config = dict(
    vocab_size=2277,
    positions='learned',
    qk_norm=False,
    bias='none',
    grad_clip=0.5,
    warmup_steps=224,
    schedule='wsd',
    dataset='wikipedia_en',
)
MLP neurons of a small language model. Each row is named by its layer, matrix (up: input weights) and neuron, and shows model dimensions 64-191. Each number is 50 + 10 x the weight over its row's rms, rounded and kept within 0 to 99.
After each neuron's rows, "fires on" lists the tokens most often at its 100 highest values on Wikipedia text that the model never trained on.

L6.up660:65 35 48 44 59 53 41 49 54 45 54 50 40 34 41 41 47 59 43 47 47 42 68 31 39 56 60 57 44 34 73 43 36 51 39 38 59 37 66 57 46 46 43 41 61 63 45 53 70 49 32 55 53 37 26 44 38 68 47 48 59 55 50 57 43 46 55 39 67 53 63 50 49 43 41 51 49 33 60 20 41 50 54 64 52 45 44 57 57 43 58 39 54 48 53 83 61 44 42 62 52 57 46 65 45 64 33 47 19 46 39 60 47 56 57 56 46 56 29 54 45 58 43 57 52 40 48 50
fires on: "A", "ra", "te", "one", " this", "a"

L9.up96:44 65 44 38 60 49 63 50 48 51 48 48 34 41 54 65 55 39 48 48 60 37 47 43 41 61 56 54 49 59 62 60 45 46 66 56 48 61 50 45 55 32 51 60 45 60 65 52 41 48 29 57 35 32 76 48 33 43 42 29 59 55 54 50 40 48 61 55 44 79 55 38 76 59 56 56 65 50 53 43 33 59 49 65 49 51 54 50 58 53 38 45 40 56 66 57 39 43 53 40 60 43 29 40 45 47 46 51 46 62 57 40 42 56 32 43 40 49 51 40 57 49 51 43 33 48 45 54
fires on: " Al", "oc", "ron", "it", "ar", "ely"

L6.up723:55 38 49 57 55 38 43 58 44 60 29 45 79 50 54 61 68 55 46 45 51 46 49 25 55 70 55 33 50 56 51 45 58 39 55 47 55 50 50 57 42 43 48 75 56 54 49 44 37 53 55 50 55 43 55 37 65 63 51 46 39 37 52 65 27 54 60 51 52 61 43 47 50 49 30 42 60 62 45 58 50 40 47 45 52 38 68 57 51 56 54 43 73 63 53 40 38 57 43 48 63 50 50 53 19 56 66 57 64 41 68 55 58 47 49 48 31 46 47 40 45 43 50 48 39 52 47 30
fires on: " ", " (", ":", " film", " App"

L4.up506:52 34 42 48 64 55 40 52 36 45 59 54 33 47 53 72 38 62 38 52 56 30 48 54 34 58 58 53 49 55 59 44 51 50 55 37 56 48 52 32 56 48 49 47 43 66 34 37 61 45 33 53 43 56 41 45 40 42 66 52 49 52 42 31 70 49 58 56 55 36 64 59 53 57 62 59 47 50 53 34 26 45 58 47 62 49 40 52 32 33 53 62 52 39 64 52 52 30 59 65 60 48 32 59 54 69 35 38 48 76 43 28 32 63 49 63 48 53 40 43 42 51 48 47 36 43 43 60
fires on: " local", " leg", "==", " organ"

L3.up376:69 33 52 48 34 40 48 55 56 27 49 64 48 54 53 40 42 61 46 37 76 40 54 49 49 69 57 50 61 41 52 35 44 38 45 37 54 56 55 68 46 62 42 53 59 58 42 64 61 49 52 50 55 54 52 52 47 51 61 43 34 55 40 65 43 64 63 42 41 60 40 45 57 43 53 65 55 52 49 50 51 53 27 41 56 27 37 45 25 52 58 38 39 55 43 38 31 47 33 48 52 35 54 35 42 60 47 71 64 49 56 60 52 60 51 49 45 60 57 36 47 29 57 61 56 61 52 49
fires on: ":", "°", " w", " due", " long", "\n"

L6.up580:72 47 64 36 53 51 74 46 47 55 53 38 69 40 53 60 67 45 51 43 62 58 38 34 43 47 54 50 40 54 64 72 40 51 38 34 57 44 71 41 46 39 44 57 40 62 36 49 81 40 43 31 45 30 49 47 57 43 65 41 50 54 48 44 56 40 46 38 49 59 55 46 51 33 26 74 50 45 49 54 57 48 51 42 65 57 45 68 44 53 71 49 35 31 54 51 44 51 38 61 53 45 53 62 42 59 40 47 52 50 68 62 47 64 65 40 49 36 43 43 41 46 47 58 52 55 54 53
fires on: " re", " un", " under", " for", " (", " |"

L6.up186:66 43 70 34 43 47 74 55 46 27 39 46 63 33 47 44 55 57 61 40 52 76 55 62 48 49 58 52 53 55 43 62 33 56 50 54 41 46 43 47 63 49 47 61 54 60 48 47 58 45 43 40 44 38 53 57 59 45 53 34 46 41 51 35 45 49 36 45 49 48 43 47 61 51 34 61 58 44 44 65 53 40 58 32 57 42 57 49 26 59 67 38 49 44 43 41 27 59 34 56 55 49 64 45 51 58 53 65 50 61 47 62 59 51 58 49 44 61 46 47 50 39 43 68 56 64 53 53
fires on: " comp", " per", " be", " under", "-", " re"

L6.up189:58 40 55 21 33 47 57 80 64 54 43 61 61 60 49 49 57 59 35 66 59 56 38 57 51 50 60 47 56 64 55 50 47 51 36 57 23 51 41 57 46 64 54 58 49 50 59 54 49 48 58 49 39 39 52 48 68 67 51 43 53 56 74 71 45 50 51 48 53 53 63 47 51 49 43 39 40 59 42 55 56 46 53 52 43 44 35 53 42 50 64 47 45 45 65 58 44 64 41 47 46 22 60 51 38 55 46 66 60 38 55 57 44 34 62 50 52 47 51 47 35 65 51 16 48 60 47 46
fires on: " p", " sk", " exper", " Pri", " tri"

L2.up339:56 58 39 41 61 49 63 45 54 54 63 32 53 42 58 53 46 45 54 42 47 34 58 48 31 55 49 72 60 61 60 37 42 35 64 45 47 70 52 38 55 46 47 49 44 51 41 23 74 52 50 48 51 45 28 38 45 50 53 51 61 53 48 52 73 43 51 51 56 52 50 33 54 53 45 55 48 61 50 64 20 44 43 59 63 39 61 47 71 42 43 37 46 28 49 30 46 52 46 63 33 50 37 46 60 40 62 49 52 48 63 74 58 68 58 36 49 56 44 46 42 36 46 72 45 53 42 74
fires on: " ", " of", ",", "–", ";"

L2.up348:66 48 43 56 37 38 41 53 51 51 57 52 50 50 57 52 51 64 57 60 51 39 61 59 27 53 56 54 50 52 54 55 52 62 52 44 62 65 62 63 55 48 58 43 35 39 31 41 63 41 40 46 46 46 28 59 62 55 58 38 60 60 59 29 73 53 50 54 51 57 53 38 52 50 45 51 59 26 47 30 45 41 36 56 58 55 44 34 49 44 56 60 53 57 54 40 61 45 38 67 57 51 46 60 64 43 49 36 47 50 49 45 43 34 53 47 36 67 52 50 47 46 31 52 42 46 34 61
fires on: "a", "ia", "ions", "os", " States"

L6.up463:49 49 61 61 61 45 52 45 70 71 58 49 53 33 46 66 44 52 48 56 55 40 65 50 44 60 55 43 48 34 47 31 39 34 50 44 53 49 44 43 50 43 48 54 54 63 36 39 65 49 39 38 48 45 52 56 46 62 53 53 43 42 28 33 61 64 55 39 49 45 39 44 46 64 36 34 62 51 60 52 38 56 70 42 51 51 53 53 47 33 72 64 29 54 51 59 53 55 38 78 49 58 45 49 56 66 39 53 66 58 66 70 40 55 65 52 58 69 38 52 46 39 51 57 33 43 58 52
fires on: "ab", "at", " ref", "istory", " det"

L6.up597:62 47 45 30 41 47 39 59 55 57 64 65 31 44 42 62 48 47 63 42 41 33 86 37 35 70 53 47 50 47 58 54 48 41 39 40 51 63 58 59 57 52 49 40 40 47 47 41 62 37 33 46 44 50 50 53 54 43 48 52 56 51 56 31 68 45 51 50 72 49 69 62 55 63 50 39 50 44 39 38 47 50 55 58 48 53 48 61 36 33 37 56 35 63 39 75 54 37 46 78 54 61 42 55 48 60 55 55 41 59 53 59 49 37 35 52 43 56 34 44 41 39 49 71 51 58 41 56
fires on: "ar", "o", "a"

L9.up679:52 63 57 44 35 47 45 58 59 43 58 54 61 43 51 72 79 40 48 32 46 53 51 43 46 64 54 54 54 54 57 41 49 42 45 32 51 64 53 58 61 49 34 46 47 66 57 53 56 62 58 59 44 67 49 50 46 54 53 43 46 44 37 50 53 44 43 38 50 41 37 42 34 59 56 53 66 55 72 54 35 43 48 52 55 59 39 48 45 51 44 63 34 58 48 63 42 60 31 52 59 69 46 60 28 55 46 70 45 58 49 54 36 47 45 57 61 49 47 44 48 42 57 67 47 47 43 44
fires on: "ab", "b", "or", "ent", "at", "ud"

L9.up381:65 41 55 55 51 50 66 33 54 26 50 51 55 56 42 53 46 65 49 55 61 74 55 50 42 58 57 50 51 44 62 59 44 44 60 54 51 48 34 46 45 53 46 52 40 46 36 48 52 51 36 31 70 20 72 42 51 31 44 26 37 65 54 43 47 38 47 38 49 51 44 42 45 60 64 47 63 34 58 23 37 62 43 53 60 41 51 54 51 55 75 47 49 32 57 68 58 61 33 54 53 63 51 27 61 55 38 55 52 43 47 60 50 59 33 41 60 64 49 51 50 37 54 36 48 51 54 54
fires on: "C", "s", "ers", " ex", "os", "c"

L2.up461:76 51 42 41 43 53 62 50 53 53 54 42 53 49 52 70 60 56 65 40 43 54 61 50 48 57 54 60 46 53 67 43 77 52 41 55 43 60 42 53 56 53 45 44 47 52 46 47 63 48 40 35 50 41 37 41 57 36 60 50 30 53 45 44 63 47 44 38 56 79 60 53 60 54 42 51 55 46 57 65 65 56 24 62 49 48 56 59 54 51 32 36 43 64 53 51 51 40 36 46 49 39 49 54 53 41 51 25 49 64 49 51 66 74 63 46 52 56 52 54 51 64 47 39 49 48 55 54
fires on: "ations", " series", " as", "eries"

L6.up422:61 50 58 40 51 43 45 59 64 58 64 58 48 47 46 35 59 52 69 32 48 52 59 40 31 65 59 49 43 52 48 45 31 48 40 52 48 44 59 70 58 40 46 59 37 49 46 55 63 47 47 52 57 57 43 57 52 35 54 52 46 58 64 52 51 52 63 50 35 42 45 57 44 63 47 56 46 39 52 45 49 52 43 48 64 43 25 41 41 45 38 43 44 51 64 54 41 37 53 59 38 58 24 54 47 49 33 61 60 53 59 68 46 59 55 53 32 57 53 35 48 41 51 57 52 57 43 67
fires on: " w", " long", " bet", " t", " sh"

L6.up196:66 29 30 34 30 51 37 62 61 56 48 69 35 50 51 74 48 49 66 41 46 42 38 50 42 49 63 48 49 48 75 39 73 48 37 52 48 62 62 32 56 63 58 52 55 49 54 51 65 37 53 55 36 53 48 26 71 47 57 50 63 52 51 35 62 49 56 31 54 44 53 49 61 46 50 66 50 35 53 35 57 56 56 55 48 51 37 60 42 40 47 62 37 43 43 56 52 45 55 63 56 43 52 47 58 71 43 38 60 60 55 52 51 56 64 56 57 49 35 47 53 51 44 43 49 60 39 62
fires on: "ar", " larg", "’", " small", " rel", " such"

L4.up478:48 28 45 50 62 52 43 63 72 41 38 45 54 55 49 53 47 58 59 37 63 68 45 59 23 53 56 43 61 54 72 43 64 39 49 56 32 62 39 48 53 43 56 41 31 53 70 67 49 40 37 45 53 49 54 54 70 50 59 53 46 64 36 47 44 42 35 44 66 56 43 62 43 55 56 65 60 38 63 48 48 60 41 51 68 47 29 62 62 67 38 43 45 43 51 56 67 60 42 58 37 41 46 54 51 52 47 47 59 56 49 65 34 37 54 46 42 48 52 57 46 50 54 33 35 50 55 57
fires on: "ot", " pop", "ip", "ient", "op"

L6.up721:62 60 43 49 53 40 60 64 39 35 51 43 42 41 42 51 40 57 52 39 38 36 80 56 52 62 58 47 60 57 43 68 50 55 57 25 64 61 54 44 65 39 64 43 60 50 42 45 57 57 52 53 60 30 59 62 44 49 48 50 42 61 45 35 45 37 55 59 45 38 44 35 48 46 46 60 53 48 62 68 51 31 46 39 56 54 44 35 52 32 42 50 50 60 45 67 54 62 50 67 59 46 51 72 60 66 45 60 34 31 53 41 47 52 61 51 55 54 48 47 48 40 37 48 36 42 54 35
fires on: " R", " ex", " r", " L", " station", "R"

L9.up524:58 54 49 42 46 48 57 53 60 46 47 49 58 46 56 36 72 51 56 33 63 46 34 54 66 50 61 25 57 43 49 47 40 61 58 65 49 36 41 57 44 47 52 73 51 53 41 66 54 47 57 49 36 43 51 37 48 61 51 45 48 47 62 57 48 50 42 50 46 60 45 43 32 56 57 43 66 42 51 29 47 60 53 57 64 42 37 58 61 44 45 31 36 68 74 56 46 47 53 55 62 42 42 56 31 49 41 41 61 64 59 51 45 60 51 29 55 67 40 53 49 49 53 54 50 55 74 49
fires on: "ian", "ore", "ese", "ish"

L2.up387:44 44 55 49 54 51 55 59 26 57 58 47 53 51 56 54 56 49 61 39 61 54 52 47 25 55 46 58 56 62 48 69 57 41 52 43 68 55 50 62 57 68 50 62 65 53 44 42 69 49 40 41 49 30 42 53 56 56 50 51 48 56 41 46 56 50 49 49 59 52 58 54 50 61 53 49 49 51 47 42 54 56 40 58 49 42 53 67 36 29 34 75 56 40 47 32 29 54 43 46 57 48 47 64 33 59 60 46 60 48 56 58 43 36 54 54 72 39 52 26 42 38 40 55 56 68 43 52
fires on: "ale", " country", "ue", "pe"

L6.up469:44 48 42 46 48 37 59 66 39 36 55 41 46 52 49 51 51 41 36 38 65 57 55 53 52 51 54 45 58 55 41 61 69 39 61 29 56 44 41 46 75 66 50 50 53 62 70 58 63 62 49 40 45 38 60 57 55 49 45 44 68 47 57 43 56 36 52 43 45 39 46 39 32 41 46 61 53 42 44 37 58 63 58 54 50 59 35 52 43 40 68 70 62 46 32 58 55 52 58 57 53 48 45 38 56 60 35 54 55 49 60 49 43 53 37 47 35 50 56 41 58 35 45 42 57 61 58 54
fires on: " B", " By", " Sw", " Pr", " M"